Weights of a small GPT-style language model, trained from scratch on English Wikipedia.
Size: 12 layers, width 224, 4 heads of 64, vocabulary 2048, 8.35M parameters.
Architecture: LayerNorm before each block, rotary positions, biases.
Training: a variant of Adam for these matrices, 416M tokens.
MLP neurons of a small language model. Each row is named by its layer, matrix (gate and up: input weights) and neuron, and shows model dimensions 96-191. Each number is 500 + 40 x the weight over its row's rms, rounded and kept within 0 to 999. Numbers have three digits each. A neuron's up and down rows have the sign that makes its largest values positive.
After each neuron's rows, "fires on" lists the tokens most often at its 100 highest values on Wikipedia text that the model never trained on.

L2.gate351:510552519486460508524533496496495549540488530582488523509529496455434501498494468547509505500471497500523466459510496442613606504523520517449448477534531384498495518441489480595472519598449513525452487493476519501502507482467507460507486496500434511524475448465419463501465583620482385488
L2.up351:492467509429441393504474432512481427448458566503570459473559477511487482548519482563490499524492526469498452480518471444511435475525482527431497527448549493553543519477515486477449501501576497396521555466492436487543509510453479510568547500462518574538567539469498522485505494495508513498
fires on: "\"", "i", "a", "ious", "e", "ood"

L5.gate24:472440505503529428457485574519498532486501470466459516488531492505475442447483429483533541523512499552430485457505528495507470510469463530499482507506538448497515512419491527516487480581475569511495573584510558492489478496508488478470438563550581484508474475452507479502446489493518555500
L5.up24:421465511545434449414515457553485543478481540434521502396531454506513524504483496512506520445454571500463470449494558495537549507495490574515476561499492503515555543540532495499462444627433498505498513515489547444537492520443484488407468520511486529568486620561549483481496540494523513486
fires on: "ten", "ter", "ver", "xt", "ort", "en"

L3.gate453:467529508498481542477536547486471540456478457431468572427496495487522510494473539418551471505501460458467560506490489493558537501432445548477485503492486512559536527518508531522472488515470474549531563505564535493495534570475502486426475498493495520466501551477491493544510496495460541519
L3.up453:454473416540508413436523444554430561527427572472548483437496558473508541513449516445577524552508517524481486456519461576501563490492567509466531506450451525494471546539466480525469509502532539502427539499478554478464548508515517550491538502472448530499510532491526518525499476499507479490
fires on: " inter", "en", "ter", "ound", "ap", "it"

L3.gate439:481498459564483522596498461542502466513514523495435494471574551558461537446532507437472534530499494455504500469401583386485463468492478488503519488516488536486447532513548524564510516542529443515456492462417473452469591472495524531547482548521536463541552487527431501557581445539517508489
L3.up439:486418481509514502540477473559498518565553456529431460530399515381503517468551509516510473483482428559467561510462508560435512494498533434498577485504507516489463473506458515457487527458552561527449569570440474451527483494476489479480496562499426561439534531502458523500451473552456483504
fires on: "ot", "w", "ide", "end", "og"

L3.gate141:520518440486479461525509518497516482470497457472426565465467551566446522535512551498519516500454473482568476472518473558505518466484482441479428482499531476482492495541516512509478619496512546504491536487479561468473513542523511517536470498499515515511465512538532440533500500469470532493
L3.up141:479531527504515510486440438529452510497527430496481508539571514547486467538475561484563487499449548491465518492487537463515561470538441454456516465530510471497519541521505474448415436471506438502433519519513485550450483521491525498480502502557509450589492431531476507586447520601493467505
fires on: "o", "a", "h", "ess"

L4.gate89:497560493479443506449522494472533526505495471463490527563566527501527458492533526500481516500437466518469469485497551452539565533547392482520489521613457471418566526448520469518442472500444478422485502500484540483476480440595493468504498569504525510540548504534454467518526469394519491506
L4.up89:536540487560544444493507574522502489525504499463516515506524503559602495481534489564527552523473518496420443521510397555557540484494504527456529491538517527515501508520504453458478499466507431495439526513559479523575517551573469574443493487508422435465548506484443503522499446544495491468
fires on: "ut", "r", "ist", "t", "v", "is"

L3.gate21:447502552443520512543473576509501496490490420493472505497525483439487526445547492487481517471504559540522542475506494511499472476486517500524556547492480512493406523599471569424473502517578548448449487508499560517516522462433433456537484626480481520545495484520423476487514491506460484568
L3.up21:471458463466499573476524522479493566441539445482521501542499542480513598470520473538431564416476487514497553468460540507489531507532521429456404486423472461519562550489475501509466462525490539410456530494432496589528647418502514508434475476485454480460470542505527471548467598465534529487
fires on: "a", "ot", "at", "ant", "p", "chn"

L4.gate80:487556466499460403558576480588511512491510460495503462472551500525622472551454517483496519449530536501474488466502573464528561484479486473457480461528516510461475487482512476419543494508529525447419472552549523492536591457474555423473451530463536541502572436436537531481443422482631573561
L4.up80:548516521474450461516509463510452470474453527485501446449540492523470484465467516481524493535500479450529510466488458509499498501498489578520570487504501523438496473487444475494511470554528476549423525434489495515481565433507509465513466463496546499466554515528405463537522468507500500529
fires on: "in", "iz"

L2.gate429:560519444503443523523469562516516524487579455506501461501547465487468471526528527501515494535481485440548504459551503488593454468482534448506461525493513437517541432478534446476453497545504466540492468532495506562504507556508517481568495472534567449492554497473537517591476586577486466536
L2.up429:486504460439575476479512473580475479489522527486536502449543480475533486512490551614553535492473535548512501438574463532485507453514512476566495553516522545509552445455507507494420479553564510459452554571551552492599482519462504494527519560463492434499498492434484484544429530483452528508
fires on: " (A", "et", "i", " (born", "a", "ate"

L5.gate213:477508481466511457533478511572559499446474536514479496498512515484514454522451581477526525434412552493501512556497489519496554504526457556496538590542454470550468532485554486395581490520507484392501446545498468492543493498485564505432535598463463462507490532498475495452525513557488535491
L5.up213:567508498441526558525514519463473557521491512504533374524495528518509473457433549518553486536429507551515429508550486552510551496507527464481497448525482505486511528402577463562524556459560480580475522472479461481467531566491542451533561462501528486499547548502442498512523521451452499444
fires on: "al", "B", "ic", "ale"

L4.gate6:539436581515548575413502533568574462504466465482507509464524564567502462556516526507526498455550467535544534447547446508471518489575445547504463565567491454487453468549544480455499521505434479494514548465502511501530470434498464535448497466567459438545574439449597489499517481519469502483
L4.up6:516435494517497525475471489475546434409498522532536454497571531519450506499482436476485455484513501551496475476512484519489496533459495459509538454452579540476561471560490518485518515495503501488480454466515524491468569507491486463489507490474484502467407477533574536434547509481463537481
fires on: "sh", "j", "ch", "ish", " ="

L7.gate30:539526512513479506574517525526450493431475467474503548496453529546524428485529473508498505500488486542536471478534482524479493464479514497446489537542436467520517501493433519469550525511498479503444471565448538500456459519542438528493523606496423426545466533503460513441522563509475433523
L7.up30:496493511498426548529466538521459480426484547406474445503520516459517491593523437528552437504499482473447493549481556522516498520484553538508473499469525438552480498482495498474412459468487514503471497570539530575526483420524468499558488488464493604525510401526451494406465398542515504500
fires on: " not", " more", " most", " disc", "es", "ing"

L2.gate85:471537522537514469446486530442537456493462526452463588537523580498527488532465564574497442499589515551484578514514578479483547583493520502453437453455504520459541476535523465436521444490515513454524538492553492451490485463447458503498409501465411484562532458524510545473510504469523528514
L2.up85:463495506502479485513555549499534484442470440505486534483544515524485442555516518519471555462575432491434447476473484451455490487498564487495532517512529505380479513492495499491569540409515480507493496539410431514536583505518519540510479515511462469528482453484517506537501569481579516466
fires on: " se", " ra", " cons", " dra", " bas"

L4.gate540:441556543525466462504515474514483511516507509463448545450470516482419528441496501486465628488550500523500439499558444473518506438483623486491554516513495507464489447498505568414475568430459509453517575586513495466516535554492502559484493503491510471451511364502443520561482551491490458553
L4.up540:461523468474567455549463585462523539513434547518537501474485376481471508546518462529490537540504525493538523542532451495451561519495477546544510508552507512571355476525523517484569481450502543483484493521445489485556505501486465542574443462492492500505507510523458550482481453449539458458
fires on: "er", "or", "e", "man", "r"

L7.gate427:433534517580486500494541641443540492424462463508451544505596568475490471520572565488533499476525495519503532536513540526548493550494465469543436469546517563510428394520455417453510462506503543479487505484590478536547524488482482542529495499485453538522545477485492549495462481471500497490
L7.up427:559564474486571527474488513499530484505534548579465544490542585544569489499464505549514443501443523480447524490521444592569449435454489463517446451490535559571525464563483553523471505547549509445471526495584554504486471523446443571502479469579496510468472465494474486509468547552463456521
fires on: " E", "A", "E", "y", "ate", "ag"

L2.gate75:513481484517453466503522507573546528448476459491507472444526520453519482542502552554446475537492449528458529538564538546578412469441480488505412469487464539509483446511466482520516519464508477472553478549546479558553541526499523493538442521528531530579443494501504505498493499477514469517
L2.up75:444524455565469518444462535481477483501559429428537461518470515536517471416503535491527476468532539538508511493474501505582449562496454514445464491474537620540489449548529510507526424508562478430506550530501546517482572500458482559538530464486510449502432411544514536443518460531529486534
fires on: "E", "A", "4", "P", "8", "3"

L5.gate164:474515584470469457484489486502582479486501452426576436440511506531503496488532487500514568461498496413451491571515500568486514532465454489561536514531490475544484577489520520538516522456490522506472503517475510511546551536460612473517466503553437517499517471484498510431452479497497510531
L5.up164:550502468456472541516514498504484532583485531485510461430432442494473488497451497464437457468504537509484454504585457464462498438484534503443494470510516524497490478463529537562511511466552527552514489613560521446502473512611477543428501523523552486436504536439537528431460533445499445487
fires on: "or", "al", "ic", "ter", "ver", "er"

L3.gate302:548541488482526537527560498560631544494454550528576515529488512503511532486661497494540491550517538528473563540522473468433535466501401575550524491573414399477498444481492478456425455481458492498456508468455484479527514491553511553441570497389455455504521443475440515444521480530520469492
L3.up302:507492505475522515500494455495549546445468507591533501484491561468402508432552470479526508524446527579511493446425462502507565516500508481570447522541560495515496467449567583499440499557546449484537479491483503538447527545511605507522514521494403509530462503535491480456491524546505423506
fires on: "and", "ist", "sh", "ish", "a"

L2.gate238:562494451487449502504486576429526528526524500520525503432510533503557528632507489517471457549531508542534561532551550467542562420507430491524520471468477494541589572539497473491542508543474486527463572485504532533426513499492421502486448492458414479528548539533530498466514441477494506505
L2.up238:475490439534484460499512519474470518471486450529513516524456494419550504503517432461544526489475511523439514489535496426507560425503450480493473545471585536513510582537464531517454540415544402472535466483514445547485468463500543510474442512547458420500526502566452452475491462530506497594
fires on: "3", "z", "6", "x", "7"

L2.gate175:519508478498472511448584508491488527437420478486465491529428529436540490486475537494470529521473473484539506519514509478454493527522512431510468508496500531525508601499446506407493508492488492591562468533469521466449541475508566481510515479530451521582429467508516435462433496508483528490
L2.up175:381503516395539476524525474512569501500459498442437489530462481464523530538431481550451523496478476505485521553566542455494443513504532469494539553504481533446517515490427456453531443547462540501478485546579511497488490464488550503556471502523497548564492529491469597478493460483437532556
fires on: "3", "2", "7", "1", "ing"

L4.gate15:504547487520451535494545483534520514495495511464545466477536562508489517520577574488477477507521449503456478552487484441576475510476438554566447486491483468478460422521462480540526575543556473449473544534463518460523558438543562507484528454487516466575507493493548529541536493567479633516
L4.up15:525464546525444531516469471487476470540512489417517508527542492394522534420531505533466520554565449442551543489505560553449445528510472479418509511481471518449404407462473495491500479490519503470472514491488524540574484506453510431506537531462576562461497472545552482600534439448517507510
fires on: "ot", "omin", "end", "es", "ik"

L7.gate384:455528438477451456491488498550588509490505449611457500539498585492570527575475484536608528506547439508524530462468515466500529569428457447454474451528532450486489511538523494511542506526494530425504510562465546491487513531444474561559482459568463518514509497542526449484574442469490563557
L7.up384:474513424476488465485557560484459501481537447532523428468480533405544545477470504512565482460502504603460472461583486485479513525438490494444452473493469508520484499515526501469486508453508524469492432469567463496482567520518475519491482484534518386483533563505458520491561552498515475545
fires on: "5", "|", "6", "2", "4", "3"

L2.gate345:523465527499558532538480522519560514434546440395455542476480456530508562573448521451529514511507519543520583494493493514501533498487478499454377469411496489443455513495561447537543488457452521534527552542491551505428499520562493497465501478547469439518498484550542502452516577483494529569
L2.up345:582476485545514487390530486542507481467451493504463448480484431413428441509522470502503511587447514480462495459506520522527486457530466487468479549495500499452569515541505524466563508495521449510559528454440488453436500461508461399564508541521476507549523499544484460547507502527480505399
fires on: "P", "==C", "==P", "C", "ch"

L3.gate261:492448456496464466523475590529501545531515420473519449466428512535473539550489553445529475489502471534481530497501514507603497498488423443521415474479538536586539505451530493530506517545489434486587472478519529485526453556515518467480514481551556505525480489470597479485437519436548474497
L3.up261:527420553457488578451544445515518526498465507506519496460482474396477511481526464559500516458500480518510511466542538502418433521545510420475531535467489504522501518521515477502515515532512496436530478509518487502468477444469536447562564482437508566524531443473572516489508508471509412534
fires on: "h", "C", "P", "E", "N", "+"

L2.gate131:522516406550502510465388521507595547495530461475439526477550570536484498545483531486531484537458531480527548434441551511455554566574433445513503493481509535494472446530491602525495490533488463470491541476512530509510555447486528470600529554456404472543481448471465578475532569491533595452
L2.up131:492495467531476446556449481500464469485474476497521495545551507518442487558440496428521428523521536543486564482522539536568447470450443550542439538518515545527492541460508539538467490440473533510503509516521601504457496486498522429449522531541477489477495522499476546430456536475527578560
fires on: "i", "t", "ce", "ay", "ang", "ually"

L3.gate412:549525536434444412527460566551443487398505483516467468462510540515477441583508523443562559514514495496494500512502506480524499513479355482559488496576533429477528510564530473420585468483458489523467455495505547511506486521554514443461479529560536494572460520494512484448462517502500537459
L3.up412:552507399592514374453452503488552488494491477480516512455490531511516504515494420462473532547499555540497526436578480500527463492472484470557494506550510481481579456525477453497519456456500447542480451448579472495521547505519452522518564476509445463432511520553561503487548527486542515510
fires on: "t", "r", "ar", "al"

L5.gate556:485469486562452519492416532553571564450548427415426562555500517446426489441487509450530523533502532512533502461616478500509487503477528516551471517559496553483545472519486503434480448448500487403525569496524497463490492558555526585479502570537484510477608467518456492526489471375563524480
L5.up556:529531539479537454509535500501582545521528587490505483483512548474538541487455493437542477503498503541501513519517481520398460478549547485494514526462473540585395496538475447460552503492450509510544517522509521469508493515477564490517491474462487532511489490451459553455448478485509507484
fires on: "er", "or", "ing", "ol", "ect"